MLP neurons of a small language model. Each row is named by its layer, matrix (up: input weights; down: output weights) and neuron, and shows model dimensions 0-159. Each number is 500 + 40 x the weight over its row's rms, rounded and kept within 0 to 999. Numbers have three digits each.
After each neuron's rows, "fires on" lists the tokens most often at its 100 highest values on Wikipedia text that the model never trained on.

L7.up526:428461565489470485437524473455467566534405455571531565536550422485480528497448509460617517473471498569522539550495504491444420467532563555485479516555539555485448500555436448487514446485472513560538529592465515520480552472495534489489577461487455481506488484457452458496518469541523468470504579505530495488505508486501508502473504542549494504512510519364564514562502502479464503510529421502506487529514510469487529489453537506436535594497538487524520528494468473473544472513460493
L7.down526:581463481518538507527506537520482447530485552477569517449487533520504507483495489547517572474542518544580471544547483525504483450413449494517434492486499537406523450549501525543534485497484445521507507512508492494482460424477487491501485512486546537572441503545512543521526399480520442443524446506490460519519461498518492501514525534503455548528506414519533469532537365469478521562419525545547469492509544588544422494438456488522450576528486504516409511509470512511532489424540516
fires on: "p", "at", " b", " m", " ab", "h"

L2.up221:427515502490513507583549507491470424484474511464472463404463470454530540501578427473522498429506465521472548510528478560515483502494530506512535413520377519542480531462561439466525481493470508457548502543531465525487584479524519460548502512471517511549533490477492529496465509567533497404539554503490483530577450550525553546512516490524523449457492573504452434473533481508472541511539548450533495481442542538531555479476490477477471500501639523516520491556556482542490496565490527
L2.down221:450468498502485499547462475493462456477496481394542535524571450461509553485580435522527546534517566465567497474509586430442453525479521512457396489475525510489515449487528437442517449520474474522544547488446491565512507489531511498504511574527557540492505573533492490509479551463511544521505459446486529473536421482512564530472506498508425485469539489542564456568511547505500422438474531529517475528519440430445494499511443531524506515438557461531528461459487558502532446574495541
fires on: " r", "ul", " R", "or", " Y"

L2.up596:478464532519483503463547524458449503487498508491490510513437506535570482504502611503513546528426531556549452534544472522523477497486394484589469491579530462525506561498527478498521488456444491544546482466522553540526593481541512470435506502432445498524530476432521546518526573570500483475485456525464507540408522508462434516530542539461507521521474513437481450519528438555449509536511437414569488475488496505447417447542505534405484489476564538477494502543536492523516485492478528
L2.down596:570544489507517545571530491473581446472463472516494454484485545544523527518429591499426553542476454461514515538527435466487464447435546513544555460516482444463482521569601413460471530500546493494522556463463516508466494519515492501566545532491541416510485526518444522535533538478493473493461417468466462470483510528519504478440407583502508449456558457500490539479497544523455497490503537512493493493461566542514498499474518537549418493474543509462496455448442438571496471449481533
fires on: " Pr", " Sec", " ob", " Car", " gr", " Dep"

L5.up133:547437474531479487450532422496510508480542468428509496493559485476412479452499471458481566534462401563531519452518485534467521495485535512544587532481502558428516526516468521489504590545461548496551443498449514440526485563549443439531557539469480484431578503441448533530453548448465500437565453493536526476580535504493518498510478473465478486503544467527510535423488455530447496526482540513477509549447491483439466427544453475518520516480514546484450592497496497493546484514533472
L5.down133:555500450508448602421478497487488428561476467397512503457509558480544479486472471448420603540602440488470502511438532565476444550493553474487518445496501527479489554502585562529458512522488454468557512479491480443523462545509478490556481495547537449526518496532562522456538431554543463476508446519518557464516517478507531549411502546465488470508487463468474451579504518489492504438443516522490531532527488475462495453527444446460502506504448507513525551472498553483493543541507517
fires on: " t", " cap", " Nav", " comm", " cont", " Cap"

L5.up421:427545527440525454544447494470492554519474455572488482518525459547429496514516441503546529575493572489521469477543476525430550449505504531459496446576487517446486504528436539565488478569525480543543442574446493472443552380484503533548525464519453483549542484518498508525510494540492510496486498444545522501513523467461515581520450479511575509484450462464513462524491460461472454516554546440575550552450495487508490508497479478506501516475570477398522478543409450535546508476499485
L5.down421:547458494479534544555502487593531498509527440429498536482492488529495473536448470472492451491489508489519445485478455542508507492473437515541471512475515488556503522435529500466567489454450471462527500427502481504530441540512526557459533464524471608551564483458550556435503520505610471497515513421462547488504428445539515445445470489473569456518522528527400510480527474507543497445496462533533506497518566539425516444539522398516522526524519460461512434524473589519524564500534497
fires on: " It", " club", "us", "ase", "ady", "ason"

L5.up279:506474513492441501510533412510506539485497489478528405517512538473449508454482505507492485516569501535509383521519513466439401517510529460502500521504528498474459435467457479474494474441568487433584479529514521484545470446512519464509481469483507422536444503512544564579525517537505473420423512502509501556500484525595478480443525495530468517518485615393535517420526557479460532453535427510479519525534531581518524547508501540477546477442460537505520539503480468458505503522482546
L5.down279:476480518516450454535517455521459495480501533488527549503462426459507530484449586458503526487595507521548451486513521531536451495459509544462508516597492433504494437459460494513539527455507512492534463540513472519478517462452549474549529452541462537513477569534504478531513466509497526484443486578534485579483512602500498457461415532586494502532465550520524537434426512455430523510518425488492484556480504608480477501464526504515494516549479542451451570459515459501427486609513491
fires on: " h", " ab", " stat"

L2.up214:505537500488519530464485491493464592529504494451536445432526533533526539525523546497455574518532494465478509521470521492497424512511577524496540477560496550475511458533506558540477462477404419432505479497420554504567607416463540515456503488531517459461551494500499554475480442489524438498491541624493462484422479514484483477560513486511538499520475417470577531459544440480535466481451510474505507484498517512574525530435450501513408483516523462492447485452540488510526521543530537
L2.down214:455537509490520553474574533506487509408467478510516488534479428531534499519428509517569525561541469386558519481436532506470521517486529499455457524409496530482483500515482544455423494557565465444549437526455488519483515569425506503493554552465512441519556523560525501498541474489488525474487450508470484429466517565512444533540506461562443481424558464543548518467584437490466443510514432552488539521476534485495560518529525539455513479483531474486534528470473503468472511533429561
fires on: " =\n\n", " •", "\n", "op", "ross", ":\n\n"

L5.up158:482448455466547473525507529539571435489479474479521466496552547557462472491466405476449500548521501497517467489482575444476493520527537516471455503452458476550476435528547514434489526460514478534519504503544495472530524543501555458512489573529524520441515531524484518511564518626456598487464500486462540534518470520451478474536512516523477456476433583486474488459532521429544516500455457430459494577545495513494512494496547459496436590564511490485586471597566513441471503487478538
L5.down158:552440480532557468483498476492502497482530518445547490472550473590543517482432553451589462446527467516540475495449520482471479487564486525455492530483512509501512503556507499530498498482548470458429455472573519472527481489513521476571474415415483566440447511484505496431520425517469465537472473535500519514533481477495553532461464479569492525539522434519600426585479461499514563466550530530481495496511554507531460466460508514561403593518460510517574526518478569484513525435507494
fires on: " G", " g"

L2.up16:484542538597560571524510536512497454469532436508512456429517415491453544546561475518531500440482452483422435519503487509535492484586557467477467456515437473537452507418456515535472535516438499442503498470512561577564497518456494529518560551475453498501524522551557528471539460547497513490487470517497452461483580481439470520508532461487547518500567493542567531496486548467470531510454488549459457436539446539451480497441496440528446516514498481484563454562480471480522523508587481
L2.down16:516494504546436453554517505564479530478531491533509481563534552449449536520504530476513475461564488525525466583556570539527472516533584511484541501518498477483479531536498437499482539475463511522451500457475426554481453512518418502543461547429506452487550575483568506515535495521484461497436507484504473481493430573489521513540451517517494488496433527476477499493495499457534550423538458554477569614486594451512485488505494520456509611539470523415457507540493413512476493555516468
fires on: " cont", " have", " it", " col", " had"

L2.up579:522489534554448464520553572549529538475492431465553485517502477644437494487473520522464545551476423546543376496511528441458537466490410566491525483404491574526508499495499539516491557533555416436507537537520532499500538497449541507440505474464446484486484467451472477492489465467498490508492535515486488455532525569534514446401498550505531488505592497529445479479505506488503538462471545435458471490482514524491489432510503516505478513504494584490490558525515438478491459528510531
L2.down579:466519481504500606469531515481441422499462485551536500521545520483565481468517485497475466472442438536583520488531551433516515504495519461587515496477501527489536498514430471531402485505446549476468510512446433507514461468591582475506496538486475431485442486526508473477432522492463475461521503560514487540508433525536589519463497479473560526530534542537477477542472465493499561526583462460473415585484551521465517524512444523468499483522507531538492479584560518539500468511397513
fires on: "em", "board", "ask", "andid", " All"

L5.up277:469471418516522473456441480531477541543463531510374562525421498500493500413422550480490553512575503499465503519457505498472513504536481484563433450443544486477534552476501522508527461529475572509517484518505498441540494479519479496509502522480521523422484625526450465472554562515489534507502525485527468481520495510516571502443483527526475458499536427502497415419442464485545484524514544453502449555458523560526483489488491519505443542446586461548525522514483529403484499476566531
L5.down277:438514460545547513554505582484489475516546498526422506464490499410516452464527560531569456440493530548445446449385577510540513542527480550531464513500526459510498505501555517436452495525473483503458425465522517559542536492533517520468455460438505502447483497425527503458516504497515500420477530476496536516485550422477473510419543486499525538517562471492452526560512498432556558572539497529533497436429478556548454518534538502491531454435468470550492555459483552510521490482540523
fires on: " con", " ev", " commun", " pol", " Dep"

L5.up634:472508500496488490506555470439544505486561519433511451418471515475495554499473543403531483517521496536441481484471562496429556554464624477479457533530504486490460408493525521520448497532559476497538442537500519513570488559475461524517459532499563487483469490461505521595513445477532447402389460428451446479505552524565584500484513536475487504534483538468474486449509556492404495515549494528517560551490542504482494517498525541524499453514485540484518499499493514541425489518475529
L5.down634:502535573514413427487459567440467495496503506435556450569484457516532526464501533397497551451548524537489443513528505580503501480534488589497509530568581461483454469509431540520506459556451469503455480436480552590531483456501441489477487448517514493501466496579469493575478480549548505457509467523552475540507541529487524474557535525468544479505478552515524500520448519473522506463495503439559494482475465479451488518486503481453492526552508557535485559481566448526406480517552569
fires on: " h", " th", " ab", " he"

L7.up406:521473504501447459506547485493539574488433525487532556509512517471489554497526492487478560470516443477471495489546548498461583519471489491528530496454526536564499510517491487474608468523509480483460430414431516507498545490494483552442434536532552421519566478525492535488525478514460441508501487471482503530499517483455497604561529456543502504485506505564504513485511477504488416511446501461522483481509419501520503573366390537459501536478570493493478528533537572416538464442556510
L7.down406:443531533458578477507457530494557508486523493523478455477481478567530475486499501457449434410497505427562493515563532529569484508450516578450532591479494525539560536467516534442548481507453511493440504538545530502524530489511489415518529483534451458575572482549471529504569567407566520443485525530486509485507485467473479488505500477431418511508468528584492511516543477464483485442489571530517480508482456568481466525525484501524521464535477507517452497517500488519458591422413530
fires on: "ed", "ing", "al", "et", "ive"

L5.up575:486498539491492505494489440458493417546498431494507507498486538460505493539586499453486508466483484489482581529443557462523569450527570441483491480527436514486541503516509591427480438501494442453456486497449499586422523472531497514488518542579527390504491449482416510526537527533525498470508457478516501544544511522527503534496589545618456463512528495476547573479519494554436521475457560549576511465503529524507545463427508460496497530508452497471493566456530507504460524518460513
L5.down575:503468443462430517537439438446439521498483467490510384547511466488466544487486429536554506427505471445549550481543538645534467465549515505549472491532516591472525479523499567454547474501523509522476475493462553477533496447513478556501550487531490537571527550484461561464490568532487450454503497437513566472492500480535481550490491540471459522514561480541445514524492506485504484503556515491546432547534431513499508458492511622490530505516524465479478569526479475505572456488489503
fires on: " r", " R", " J", " born", " fac", " October"

L2.up66:486464563462464550521531498430492524471524559542506442477501530509516438484437498491500540505503476517553503523540507520506545490476448532481500541468546432555538528561525491462489489516517507513461559572520500547459492505547458475517418487461460532526509630524481350481454411482497528518507546548524509468521437562524472469460537373511547455481537516458487470609500473465468503522471503433483452481539483545550505497486550478500442572467520488530501499455493530535553510483511468
L2.down66:483486474465555457463430525550506551439484489452522540464515513549515549485475528505467499539569508508521453528496560409536566490448438425470507502519550543478467511455497499545484534478458498391469478524493450530583609473444548486516476492540465516529461462542567524508524520501530484604510485550540488495490470491500480495426574557508492534559582461437502510516502493453512538480542511476484538503542500496412544584421517473457542531535509531492409498499537535453504483529492467
fires on: "og", "M", "-M", "raph", "onom"

L7.up85:433446573507450450543537478555491405443475408522495533480510544501529518515502491491508466467499511600499530487572436464518471523464509459460475562538500579526407430505494482455539487523477486550538504500493500453517454488527549521532493459529465477415540537508591486518565519574491455466530416503477530496507519429546497420458539479448529488518518497466550488496463556534489547519543488564544481551532464500510559503533520496490422529483603574465510471515499495463474507540491528
L7.down85:521531529494539474571527520521508487498488526481507535508407458540480482525502459557455488516511519488502543507554538569552535504472460520485484455480457477507471563451461513417486470540525548449539525481428504498489510512521445558540517465494496462573510571473462501497575516467527521479526535562506504443513463544501462412437495487481395516503511426532469490531514377429482474492555486564429500502552478549493538547566450511515514524520536526484485529557549494547351482464511498
fires on: "ad", " R", " m", " l", " ab", "el"

L7.up378:439447481484409604501482535508489494549529514442512512553468459536467505469434405504518560549477483480467420480528507503483493463530503585436491506492411476504553476531515562529495457479504512517484448444512483469431552469504489534502459466523564527503524429480483494474439566576527540538578526516458509542506507471451493503436519509518489448441479510549551407493521515424517506554475468543475541483503493512496508517463431538457569549500562528527509522522502552443473504487430584
L7.down378:537477520477513511491485489512514471505530494504477513478463451526504432551556528575453447498504518524568454503489487490505458446517447532585499533497485454421538540473474467495518512457502479546509555415437585528525495552493488490519606539496491476478511507556488557531509443462497511532504556487493394466473400463506439572504510521453435530495554492429490531510564498469452577576522497570489479421562472464493501571457520500541544467469532480548537458541475477423458515491483447
fires on: "ed", "al", " back", "ad", "er", " up"

L2.up356:487581554545471520485527538501465457416453442520502431496507520404555522452560529528493530515455508454533500529463530525429502474499576480475502473499434441492471509484432471490497477509450458509524477585569514406531491476492546527473431528512628470485459456472559496520454474514506598494471452565477466574489531452507486518574523454486475470493520496475460477531497510506453488467520531458499458551505479480465601498557548575446505556485548492477523465514501540451504461493496482
L2.down356:608546497453431531535421521562536524488521488515525453520481496502523503516515569543460414512458506507430523501500527554516510560510470544466425542520461415489445455503495449560562484546603578564486425585573515535499512545433507507502472501546568455483461482485507513505520523449493543471529529553467500460440493512527526435439481494460510499475501449516582446559464452474538460471502462475519525540531485472482496482437469412468489536501506504525558467461473496496509501528504451
fires on: " s", " per", " gr", "oul", " bl", " and"